From a checkpoint of a small transformer trained on Wikipedia: 24 layers.
MLP neurons of a small language model. Each row is named by its layer, matrix (up: input weights) and neuron, and shows model dimensions 48-175. Each number is 500 + 25 x the weight over its row's rms, rounded and kept within 0 to 999. Numbers have three digits each.
After each neuron's rows, "fires in" lists the words (lower case) most often at its 100 highest values on Wikipedia text that the model never trained on.

L11.up179:550499509470512493504520471518501514508519532515519520500484483494489492505515506513494549453501522509509534486481480513485512505527501458515531529516524482505537487550490480491494492498502540455499495495488497466515479526555508471468495454509446485530493508487476456464480452504494501486487534506494499522521539503502439477540530534477520498495491444510500498507500495493486561464522
fires in: "to", "of", "from", "among", "other", "both"

L18.up514:502473495470483544512459475513502500536480436552490490556518506534532516504576507495473500468481496513499498541514502499516503480484512541485524561493523494556472508470480511515496504472515495514456510495525531484528511461524489499505518509521519527489500508453506487493466477505483483503463498471484512516511484517462529479518539490454526501484476520472496529509493519503498499475517
fires in: "an", "analysis"

L13.up942:500486503496539505493486498524508484497517483544537525548508451445517506510486486492484546447504534512508516516520518526455504486460508479475500508499556522496496548486513509512491489503545507502505481474483523454503499507491534488485447456524466549499521486524496507461471474562490478464501536498541499528496532513504514491550525527495533504481494497512519522472498492488478538476530
fires in: "of", "with", "chronology"

L19.up543:487498525443536547501520465462483499515502492491523499517510506512486537481494515524517524434480475515500491554512469493498521475456487518506540491527510489544491526543498474495448481503486514496471516494490461444525493511497505486504441474518476497473531485471544524511490495529500489515472512487487497508534509553489494503479464520500535505508507458504465520472478527467496525469525
fires in: "and", "of", "for"

L9.up599:474493503461490521480524489494504471518529508515484523500473528490522562485487530491480534464514504532489471532536480486488509498524502449461531489490523513491504507554442489493472517516476500556476523496470457452498495510516509504478440496533446500484465501518485498511518519550514521513479553486519487501496483538514489505471521504457522535481522470511427504506511488475541535517537
fires in: "his", "her", "very", "my", "deal"

L9.up652:515508492481520500536497441489495501485519534498507559479510511472494499503484533529475525440512538499432515515516522532465522443430474421478498506516500505509501487498504514476510473539476539499511505478484520443477521478506565508539461465526506475458513511504497543487504510549504467476489531529522501509483510489510549520520492481528522522502492488495515457543502508502480519505513
fires in: "of", "on", "from", "to"

L19.up293:553493496525507504559498511463469499521524454512477523550495440510506501487517496474476506487501505502471480491501497514495467505499498501484463515495483480464494484480521464506479491518470540494471496474482530439475574492439468475537497527491482553510453483529506504551520467556487477485514484522531519520494522495481496468511502471491522521536536487485496446532495500515511491477464
fires in: "and", "they", "that", "who"

L19.up686:511489485485544517511472481513507467555479455564473529504510527495529514477493467470491560488487489505469505479504456500466479476508513528531516533508487542494510489512540467523513479550494554474486446502460548479488473477528523477497505488496493534416503515454486535489509511530490490538481529506467523522513495476535498499506497466501499527490512469522486515532502509471467494526529
fires in: "an", "analysis", "animals", "anthony"

L10.up928:469487470535537523497509520479509536502526474538497509503492463506483495521505511466473503517476480497503502512503484512480451540546464463501471532490467467498496464498500501527413493550511542521496499493506483477491506475495436512486512497442483534453494508529513514444528491498523567490481533498502507514507497487533480504533529520491476463487544502562449441523493528464543466487485
fires in: "they", "who", "jr", "c", "people"

L19.up691:519511489461525521536481479493483524577513478528513505501484496501474490500517524487458492491523495510439466522524454530498522471473519506515482512484466469477524492533478522493489481508511512468525503507492520499459462485534479513526436472505516454487512431462504484541507490511516473538468530466515492523498493534514476453482482519531486495489494455542530499535518518502473536470535
fires in: "that", "of", "between", "from", "to", "for"

L10.up344:517497510490503516486477522460506462526504509527503501518490509455491518518499495492523505508492557496469532522492545525525472495496499474519475534491537548482485479535531533463475505498531535557516492464534510496498493461502493528505497540423478574480509502515482502496531513479512479499492541510512495445510508545502507483526545514486495473471469531530503475525486526571507496497503
fires in: "one", "two", "same", "when"

L10.up763:516490512481533512496509489535481435492507535492479498519513486486486468501480537513467533483489540502493495467501501502505499485501489501508515523498499483526500527505468450525474506542478500506486485476482484475556433534516511501504469487483427506532520488517523531500484476502503524491455482502484513464525519524546534511496541518456476514482532492490464507502492525485500491508542
fires in: "s", "its", "nacionalista"

L9.up686:545481508487517527515520490499535485471527540497512572486498441522492498483482472537473517476507517472515548484523495455545498466466485435471472499510525486487486459558463498523487489495483493494474487443479489467460516482503493512504481506508487502498493514541522507495529512543509506474468564543499493483505518489523493509524534490482479509495491491514463498496518518482482479503533
fires in: "can", "would", "to", "could", "may"

L9.up658:505486491505514474477518505557472500465499499539518498532448483492514499505521479505489522483518558550475528479519487466526479543479470467447472522512549509537495514531522524487516504511476518505503470487476514490501489567504575478482478522500456496490490471493515537451524447525516489496479524477558480452523514491500470491518523491470552549503490461509495491522510495499537554522522
fires in: "many", "some", "nine", "several", "two", "three"

L16.up576:494493495554510503497447485505525511506545489482473537511477461482540477520553523555472525503494501541551523471493480504531499508496509499536515513504502466496513546512505491502443492491501491540492460485461519473531512490485506505537501476510520492513455492471524487492480454511534449528495534511482470484466510593515490480484521511522524488502488472513506470501508532536502539529510
fires in: "be", "a", "also"

L9.up51:508478478514528494483492498478507475498485536559524469518495454459489508526519469511502548519490476505473517493478515493521498548512500451502478500483507539534489536516492519501489521522499505488462472465462533500505454526490526566469533543464512512502495524471486491432526470472493498481516518483534510479554512511452503511500566512458510478487466493507520518543529488495529515504487
fires in: "one", "eight", "six", "two", "four", "three"

L11.up481:505494484472554518490506488533503517544466496547556528538521499473478473478498498505496527503502499529461469560514489485491512510519509456499508529509513509502547462495510522489534482501484503504471489534502513491541475499497473513504466478493441491497506505496521496543501491519500485484465528515467501498497529491515488493464565497474517495498475495504461478558517534492509538536516
fires in: "born", "lower", "deep", "dark", "osteoderms", "early"

L16.up142:503500525515518467515490489510517511514552478517489505550524496498501492504492527550482513487478541453522482506533533481492499464472477490468494518513483563522473487516493535508488503508548480482528513449502463466531450494469522498522439488504454517523515523531499495499513506499507483518496561484466477514539510509477495516502511476494487490454544502504483515480489539500514518491526
fires in: "has", "which", "have", "who", "had"

L10.up397:523492514482502491533505515487473470510510493526476508485480478482492508521522491492507534470508520491514450483491527496503495538503450477482533543526516484532496470510461501496502501520503499524499454474467500480432507523493538477507481485504492483487486526485473490469458417559506425518442518509476500531509539506510482492491511481524507509545485468491459493521495495501542549471527
fires in: "of", "other", "most", "some", "all", "were"

L9.up985:496477512487509512502497498507487492501520499565511518517505491483532500508490470504500536486508501503485498510504497482459465481516445499477491521520496473512522479505467492493457487516523497529470471463520471493527503476491499473492463479518477490464484536552508476546494486531521502483449505472456497467541501532507473479478513458508482511519513444536502507492506496475535493486518
fires in: "more", "some", "these", "those", "agreement", "others"

L18.up40:496488490490517477486474512511473489479507475490485530473498493495514492478562527517506492472547493482497470521508470487511491485497535476470506542504513501497522512500482478538460511491499507516501425487475507444492474505496500521526479496508493493497496492456513527496503497560515516476496538502493492486511527506464530516527505527467507498502546505507459502554475513498540557518503
fires in: "as", "for", "despite"

L10.up436:525493497487540487485538488496516510475495480545508518486529496489537521491509500518453516529528504498443524517516503593490480490491460510490444507511509515546506503546502498486499511466502562490481454459502507457516500531469526518499475546496502454486535429552501519495481505475492524524464467534519500477502505510455518471479519506539526523510502496487528469478519514475509501487516
fires in: "during", "of", "take", "billion", "achieve", "among"

L11.up893:482482512493554495512481512535441486481525464528488519436509499490509517514511471488491516457496491482496510463491463505440483494452471508509479505510484523511499501491508496516521498533495513464502457476494530468452496527527541519473498486509422434486498519515498467523477497513488470507484498510487520535472506453486521503530509504503543519536536479484509485519515452500480513456479
fires in: "total", "on", "of", "in", "other", "all"

L9.up84:523477456496521507483492485491501465499547541582502508537464494447503541498545515520517549484509493512491482518477489468469490497523467465473459504492501518577533528529519524490513523498513517475499480473433473466521476517505502507487490532483510486515479497493521538435546469542509503474518492493553510472527524494467482482485529491454514503486512431521516497491495488490516508501513
fires in: "12", "three", "seven", "six", "nine", "two"

L16.up234:506478529496492495504469466529482468483507424486481512554518477502488503514546490495499467514514517521515516497464509540482446460537516483495480507494465486498462510520471499535482498501521517506479477479452501491524488489492505532517455516465491499468464484516488484542482455538530536490497487519543501468522538532491459501546496497506544492493480497536486446542522540484545481503500
fires in: "can", "be", "not", "who", "we", "must"

L10.up18:524484506463554501510494460487496502497519422507509550506508501461492525499527531506476513494519488487483505567525450509461453511449516472471472514504483521494547482488484529525514492515504457498490493496479481460498510491512574527510473479534441538535553480533532483481511499470502504514519514491478489470538537509489505519502493519492534507464519509488511513483540513491488485505484
fires in: "to", "during", "after", "before", "upon", "had"

L13.up658:536508448540544487494455453444535512533527485510489515519487474497454493545470483560462549481477488499490509485510473487518499483520471523536501533499477468544522516550469518499500503483452526503503512466516442467506463503480471501494490501505502473491450481526500499485507496505521547503489483474541489454462502519517505524492484543477470487469474464521518449528495522517522508509523
fires in: "a", "to", "office", "espn", "espn2"

L21.up619:519481497521490500469495529475492473495516504499489591447472469470495495530514548528480505511489519473501473529482475515514532482511527453475460472495504535467440548488510498515519499527532528514480500510495509461523502487514543492512493495529502463534519453515486518501486541465493527474473516483499485494502492515535485517540549522487520477523492484489542516537506511542468482531553
fires in: "0", "from", "of", "in"

L16.up325:550488511510484488477501508471470477522532512517490509508467517498513499521540486550543499525460485476434544470519515531451516528507502509518513518473473507508510497491463485498509474480550485502488477507507493480504485478513503479477511476502485521502479458473518488502453503518500492508522533524492496519524548490503473481548539474444527483498486511450470492508512529490527497552539
fires in: "the", "a", "as", "professor", "director"

L13.up331:514496516500541534512508429511482460467555502518504515495511455459538492516503480488469487491512530518512506534485473508504487487496531495463480457483549483520469486503495522505506508533460522505451540485475500478494502459490552489509507505515494515510547483549539514506511472509554451517475500457505472538517546550511496517475459540506491510490493491477471491527484490495519542484501
fires in: "have", "has", "can", "had", "ketenyl", "omega"

L9.up575:560474529483540524500467492519460505533519498530504535497507512520509483519498512514483534484447503524504490485452511537522455522477513510559533525476515462525450487503519492472520486489526516460464480484539507452507484499529500483478484516515485519523546534506526510477479462479476473476495477504468497498469471509534482480512539506468497497451485481503499478476499536527516508525531
fires in: "the", "a", "his", "its", "her"

L21.up246:547473479541540491503507498458496514542486495517515481475454498502520478510560452491464519481461514512496496492493474489511529500506478533476503494462481482564469535501503527518483498518543529469477483510484535479498478470516490507488528530468504496498502484534505493466448504512456476497468516492531484498516509517477496527527458517522490488480508514502555530516453509468549528487520
fires in: "an", "almost"

L19.up573:504486488519514491498407480524483496534475503562469528467484465465500479513503497539467512501455486494501479484496490470513500475520527437491495518494528502480470472488463480499489501540515502517501469485529541486472474497517488512497529475445515575488512486472470537513448484485506466473464500497496499474499515537500528519499535482529468497475478487572460519513483525508507471509529
fires in: "an"

L9.up63:539490482521581509484455479511551518507492521535486513472524466515478512484513484541471499491494507482495480504534484566509523497459493474527467522503491510503469519491512503493485495511501501487473462480460460495467508485496504498483474511480537527493530489489489540511446534545516503516429552530487486477485475505479555482505477533515530509503477531507515458522494491532499508493501
fires in: "and", "were", "on", "in", "of", "to"

L16.up809:500495509487503522511484465499422477464493473482510558527498488493535485493498487509455521440487505475524513521469497515555492477458519487485516492494484483504512503487515510504493503508446506542493479490473528439531525496518511522486493485489470503509474499517502482494512442549547521480462512461463493501515489519538473505525518505514488540548519469524476505506497466519486533496503
fires in: "to", "a", "as"

L11.up346:490496470496546515505494472525485478487502541541501530517473479492505515493481485513490512519471484537487506507489481487514480455502464456452475462501510453529473496520507448571511490494446495517471492457481499499534511509526470462529479480446494503496499502506519519492517467516494548459475507503500476492489498490504539532539548497471485504470565484505463479497479485508547509514491
fires in: "will", "did", "would", "t", "may", "do"

L11.up800:530487501478508534519432521526449516494466561520521520518500496467530549518498508567493491509484498499515474521463514479471467466471514482509493492506529523531509514489479531496473492504528490512502525441489456475543468464524507500537462489448479548440545511526511497532498475489536478482483521487499514467520495499477547514483513463481488476517508498519474517521487543503492503521542
fires in: "also", "medalist", "registered", "originally", "achievement"

L16.up956:478488539509509559482485509479416514519491473546519512505507438458468504494503504508469480516481477505501464561540486478504526457480481451559504490503510519491495474507506483520474501510502502501459510521497514477483499502474530486515480459471510514506525500534489471550539539482550512476464500473537502466507507503515470501553503523482528519511506437552463478498494512491474513527490
fires in: "to", "would", "not", "never", "from"

L9.up72:516492508481532492504500504536483482513496546552481482520500481526480550489476498520476527473454502480490487488544483518476468514472490450505503487508501518530481531540480486484467510498497515489477449527554517447500454463474497503472506484510440518519541500514467532534487514517517525467507525532473501500495492538501549495529540465502494469468514505486463523520455501498490506495497
fires in: "the", "s", "its"

L16.up133:506503556472505524510479525495448496491542497508492522507484467476479473509531517504460517461482520463505486541525516502499540528511523493475483552521511468520531505514467524496449473501532541524448527517452486510505495504507484524506468467483523491493474536536493487506452427482526469554464477490485532478482520519515483493509474452477510510528518492487489452503508496462487520512527
fires in: "and", "or", "is", "was", "vice"

L13.up789:519494514465541523492494504532460490515486502558485501511496497516516499488473474513478555474469486539480474511500473529508485502506533469489520494518529501581482507537485494479478518483515520490481475521537496475505504467498472462475444467512475557523520510483456509513482480533512485477479519479478493533477482500496573485513519481481503497487509508480494506509461493491513511491526
fires in: "the", "his", "s", "her"

L19.up156:513479497524517505483450477502482500526496500511499516499471504472534506525455519483504509472471494467477519480515466467444507533536464495494505522465504457530495519510526549477511501508504519501491516483510503462520466503492515528501474536483468508517544501496536512521536528498537543509527532463546497522513496512502520514481471526485528509448525526513454498477498465503496516488534
fires in: "the", "an", "its", "his", "a"

L19.up406:523501543460503488547521472484501509479495471497490491498498485494516519481559513529500512466519524515512554523508512496526467522487489518512492526529505502501494486561462497488490491475524491502482509473485475494505488486481501498561417513504500530465516514532546520563520523511499501513484491496470491512535518490492437490486541498507526468501526478480469479485467504438537481499536
fires in: "and"

L11.up121:554496509500519512534471466497545489468488514521504500491489471515536472505497550495469544471493507483506511493564490533491477510537487495478484508494542477548497513490534503494479480492523546505478466481508500474461501474460524465503468474530458496489554469489530530490472507505495479511485467489517480444470513527529517510503484471496533495493507506505507495472497544483521513444528
fires in: "of", "s", "classic", "universidad"

L10.up852:509501504493511521526495464483455453466534522498501562486487437536499501536503517529491492460501498508504534492509505513507474501454453486504453497498515538550475458502479495517443507490533538528481500490515490473469482483513558499479507506485483466469528511529488508448524506532540466467488543502481501499502478494520509505544502490493487477484480470530487499527483507490506493511502
fires in: "of", "massachusetts", "moscow", "percussion"

L11.up585:514494479513518552490510462480500492476543528510545515508479474496452475496531480514468538462505474554444541523523451590489509478453494461515497497515533518513502478503509483493511502497501543471492487532502502480507556462494539513538479504519464478506453472480470517508465498530498470521442493515500502449510551519516517487503495474515517516520500475515534489476477529504476501488480
fires in: "of", "in", "ink"

L11.up177:514482475500520503491472512507505497474492458526511554501523466491536479509487541533471507462521513465491492529505510504471508502444504461468488499506532494494494483482490541523510487494512506503490504518473514448469532512467567502518454458486485476495484498570508520499519453563499501491496518516553487521496489464494512505551506522467560515517517474506502496505520531485510543477556
fires in: "to", "of", "after", "following", "despite", "while"

L16.up868:493490462509487520510499505510487479534515508493477469543464511528502521510506457462494527496520485519457520503510486501486498529524465523467470474500491503518517529548516492498496489494486507550502463505484529474491492491538513507484487511491512505494449470482481505480529501523545500458504484440481492489489473516544482500538544516439518503504515478455463480495525497526496504511481
fires in: "a", "one", "name", "that", "each", "word"

L19.up820:485485494515502494514459509506470491532531429503505540548539490457504479500512511518471477528507503478511513496477493485514467507514522487481476511473487460495516484498496502503484500472475459513472488466498488486493486521509468552488467504468526496468504513537519516493529494478475477501504529495507540532455534549518464458539490495526477495518479492510441485498497556445544495499527
fires in: "they", "software", "who", "so"

L19.up261:524497549486553502512509473462498437535499498545481522499489483502476509503514508516484502472474490486492505544526566525459519478502486507496493501502520482488503501501473524492468511504482522494493472461472504469510516526529528515474479515500505516495532496508507533522523451515511463516492474537518478490519507540485475460478551524526506541463487504490514448533492475517512526497517
fires in: "by", "of", "in", "to", "with", "achieve"

L21.up1016:482481478504507536502503496460463523515496510490510536505459489524516506516522470514513497469505548450494510492477479476492462442507487540500490466480497456492487485515485531497462496481538528497495510497521502496504556496509468511480452486493513539498506482480516478487496512525518474517501539481499516545508492534513509510563481483524452549464461503533488472506521520451494515519521
fires in: "an", "corresponds", "analysis"

L21.up284:526487478476466482528468515509517526525520504522491533491479465484584483496530495485500514453504492493481460493516447439496509487490504510500511495485503509536480487503494486494464508520551532478465435516531505499530464463506506489515489500467500528480504442483490528495508480515502445548485519474456498505526472490516542539519516499542468480501483484504498491513484506485528489481502
fires in: "an"

L16.up34:471510509466548482553510469485460534523497471497457502506522480476478552496502507475510508472517527444515493529485473468491545493504511502514478486508523454509521486507513526484517465511509503527512472498508445480501485466450552462499472475517464498528537477514535495512511487477521504476527508464490461528539520536495517536493490525508534481512514489525487527513429508477526469494495
fires in: "of", "by", "the", "against", "a"

L16.up346:506500497457501527525526491466517483559512487518520504509510489494493515508498509512468528468501496459495478523532518504447511475433513531493523475498495502527514503490494512502475508524557522509499468503495508485462469472457493485545463478512471498530520483505504505512439468509505495480522494518464462511476487530487491496513490519508526488532472431487479466526528510536523542465567
fires in: "to", "with", "joined", "succeeded", "of", "for"

L16.up1020:534495513467536508491462475493449484512484479517456515549512469517526454475515484526528501471525501476495529469519556520512514540474488515504504496510499504495534549528466530506476513501559510530494530504494484463510459519478498533495522495474469514504516485514511511484466467543489462486528466529513514479488494502504443487464510493495526455519517471486491469494458491510496540473504
fires in: "and", "the"

L9.up515:508499486475515559508463456484513495461542512543525511488494493483522509504544565477473528480511508514518503526495500502438488481474478519469477533488525523501464522495509476490475495491516511497509516468486444468518513455470565476505496533481470468497503499503503503521487476529490497572471512493552507470498478515482543498491521463493514505508471515509520483530500507488496518486528
fires in: "in", "won", "all", "of"

L21.up381:486485525505499471519461478520488473490529468499520544521456512539555513486512484515459487485504480497486484491496460539464484485481455497531476498485518492514467534458553489484535469509491508502475447484486561483482533513528482512526482504536460506469502471489464506479507502556538491466495517417507474539505517539547485532498521502487514475516527507469535487515522485533524510521511
fires in: "de", "in", "el"

L16.up853:526480515516505506524516464484486526509510496490459485519479489508521509512520461506500494516509517538487510507483533491477500528489495509457491459511502468524490536543541505506505482461541542469503496482506535494507499513490485517493524492515488538518437501501476489499463465502537517526480473546535524515520537512464506484521551489503507447506479492457541472502562537481499511475517
fires in: "north", "east", "south", "world", "southwest", "national"

L13.up751:487486506496504496460476504528484510488494483552485511511483471515497505505487488517466535449491504483502515479500480490505490509490518490523521528510547523511500512524484481498464504522479492525501439530531491477491485498513526509505467495496473538469498521540469540491512500562536522476491547458457470490500467508507520511513540462476496489512493474483458482524448511531503495544507
fires in: "his", "their", "your", "s", "the", "my"

L10.up489:508492492485534518501524531457522493540516501528566506508483470473514491483502517499485538528519484488486447490512498554482492515515520489466526500492510518486502477501502500483479490521513504478507525505484484467509504490489497472478479479517494497474483529524529507496480540550487489502448519499493519463481539568509518473502508518503493483546494516512498445548493489506528548468491
fires in: "and", "under", "to", "understanding"

L13.up485:525491512539500492525476482479453487514500476518479482515489430493518506482504488487489509490491530527495487490512509551465480515483528496498453530515538501468486477508449457494451513487512537481498431465489496455515481494489540479517468498494527528485539479538514484439494499525506499511460508532482490473512510509477503495480489543456511518504488482503525416525502498512532504500515
fires in: "all", "other", "of", "with", "as", "minnesota"

L19.up808:520488476470467516594499493476506523547487503531509546477516467486587504484535542494523504464504505512523490494476482531463486522497523525472506494499536467501512452492476534488478461496527493477464498510502513456469490504486520464487492480479514466488518490471486522483454490540491477526472508505489511519500504521477514468536516495527444506508508530476487487530508526504506551481514
fires in: "an", "animals"

L11.up112:505496519508501545484516495526458493522540503525487494509517466491502477525503505481445544473490518478455495526457499516479485511553456497487522528503520477513514471537493472494457501508504531497490488501486487499500525512497507516479436512514457515526477513509475550497522472522480533474493506460499520480504547541549492467493560472459471474504515504484452462519483514487499501521503
fires in: "one", "each", "women", "that", "e"

L11.up979:544496491561552490472486454549515453520509483548516524533490493497519506488481449491441505539489530488490487529491487481484496451488521519446520547509493536493492523487503490506500487488478510486496513467484471477524490467486492472508484473494516507484477516532498505502477474516530501492444584507517518511508489506479466470504496489524526510496548479520491513496488512478528593493536
fires in: "has", "songwriter", "have"

L10.up440:476490497509544499472499500515523507536494499534575496503502524521479514517517519516471515442492515486523476512529481523483487479481501475480488560479543507512526494515516470499480506527532531504505492504468474484524491522517517483449477500521434507527542517484475488482514468549526512483501547487487484490474490498493489508521538491481502494507509487486500507554515569473475556487499
fires in: "born", "well", "late", "early", "even"

L9.up346:489503513492548479520478475467543442536541490515496497531472489506521511487541485499471473523489489475505485511517477536441491469504503515475495517485504503538498503513516509485475508493464491532513502494474454468514518509490488528455514499529477457501495510513486485481464532497495468550499520467504480509480531493510504498523513533502509477518515471467494481520512512504503561445488
fires in: "by", "released", "singles", "writing"

L19.up298:488467478537496496495515525497512530482511497486521496517514499507537531540510569543441549486508476486514490547499481489531459461430456502508523500497485498468460509478504511509480488531502470486489482481490484489490513508494508502534444481469487500464484496528536511476475518503505507508522531510477488466501506514547471501513526510515533511489513471496469509532536513501542469539523
fires in: "to", "not", "can", "never"

L19.up400:501486502479485447475462452528487443497502526521473502539482498527526478495472508507528548504519489507497525513491479499515459461537540472482469534503468514511499486527498528508509502517476519498548474501489514451516482511537527507483482518484444536522523472532459477513491452474492493509506530515475493537520500499516509496509527499496518478494542462511453508538512535466544495469558
fires in: "the", "main", "very"

L11.up666:493488493499521540516475453510472491463545535500498546477515492491492545530480500522471526464486483535490500487501479492518491451471489472528480467517542524533472520507559481486522520491483496499476526498494508458482528486480519485501495505493522505449504470537495492453507485585560496479481535468527485477476488517517561537558518465493497494480486495506528437511495497503497472521510
fires in: "to", "can", "would"

L11.up355:502485524481540493500472518474506532511508430504498549509504482451463494514540523522486543498496516507500512526521447529537505471458515522505483491488531485541495493501516504513512498495513512522475500495494452504487491504502534515464491475514497476530510525500561473504486484519477474504490523518492483526502539493490506492520490515485528498466480468480488472511537524465480525475521
fires in: "after", "before", "hip", "early", "earlier", "during"

L9.up374:497511524503490489509495513532454492493513494529500515553498464515489495505490476519489555518475497557473462501467499537500513478491476467515502505482531475510492518505502497495489523505512478471514444443472515462513494512485478487498481479516483544485498486515482511546440499528527493493455486514458494453517519513497577461476545488454487511466494481505500514488481510502490539508549
fires in: "no", "some", "the", "upload"

L19.up328:493479481482552487481482458502478510547478466528500518468517504492516457547530507501479489499487492495516499514504482533529533464527543528500487488469505492514542461474490525508501497493493471505469502499474499500487492461492513461521487493495516519488510484528474553488511514512507488474480487460479511481533478538542524510542500534494490468483542509444513507524493506495534496480525
fires in: "an"

L21.up864:525485458497511483454511519480526506449481458483515509512494484515541467529524481498434512496491539469485479509497494508520501471512533539495536508461481502496544526520469503493489505517506509527425441534512561498502530518492521505516485496494523512473512493465471482537485488527499479509484504481489479509512521506478457477492496456476509547490504518503435510552526507533508516469493
fires in: "an", "analysis"

L10.up618:523496562479485524505488503478501516470538537506477509489515455500496531507531506491440516474513516517520540510498529518458522513495460500500480524498519530528527460513456509516455508496498582471504521528500492484495499478493520482545434505486503506516499507547469481520479455483516472518460525486463494502489506478490482485504517467520496525509492494491498467527503528507511478491512
fires in: "of", "massachusetts", "than", "each"

L16.up74:545483501468525512494495486517475474535510532489500498450483503512548508487496486512481528453529517495464490486545533483445484504538479473458529527521553510539498515523479490503457501522541514506496474493474530468492452476485494518481471509497458499479500498540503505504480551473489481544485542511494523479504486487526517519561513496511479477516539485516486503509526483505539505487561
fires in: "the", "a", "of", "family"

L19.up594:492491497473496489502482465491474531508556487513517557550527460482522473521500500535515516495479514490518476509483519519472489557446491513478483506493513496519517512515479534473488516472524482466480516490520515449509486490473504497471478497506501509471504431476486503522518503508478515527489514486476513479520518503507494478453513526493484496507482478526557478520508500542495500506483
fires in: "of", "to", "married", "than", "like", "as"

L11.up726:485485502521547528507486469519499498485521478484522480553462497470495528542527487508514492523536463553468535543502480573491517492488495508482494488499487463521536538505506469494506501502502510546509501450487491488471534510466501483479500523501505465472518506526483515531463490479550499519479458510515475523487555491468490465492526460546505501508501504502521481506525528530537508471488
fires in: "at", "north", "east", "west", "southwest"

L10.up155:564476528485556504472499510531502474515527480488543508517481480458506482497508490518434517511499481538508464493484512502489479499535517493470551517496501471518537468497516509480487498510474491529475520497501499471508503529494486550502493526516471498465492550466472479480485500505509457559460485515499504538489520546517504488548567501522517520529489518504453478535541526547514532485528
fires in: "a", "is", "one", "later"

L10.up425:514480513476513498493483503520502511493503489503465506506483453492549506528512496508464531491530478501530494477515505520504489463485526508500504487500514475523490534543501485488469476536503533532502454498506512479442487500504548509511460516502479522489515439491540520480470522501529479512500468511484514474476480521510497511511509464489479502493501482497475509504500491501503521482546
fires in: "s", "civil", "european"

L11.up56:488484515472542544474489459487543476519514496507517531461465469483487506493494498466495523483498527487485516485560499533519508477486497453473499522495535459530496481467503473485486491507464516521449490518466513490503483480500503511485511522511491472507501525478526536512468525520516512503470510541476496571514530539553537484464528537503533502506451443515491493534535493505476496509516
fires in: "de", "in", "of", "donnybrook", "to"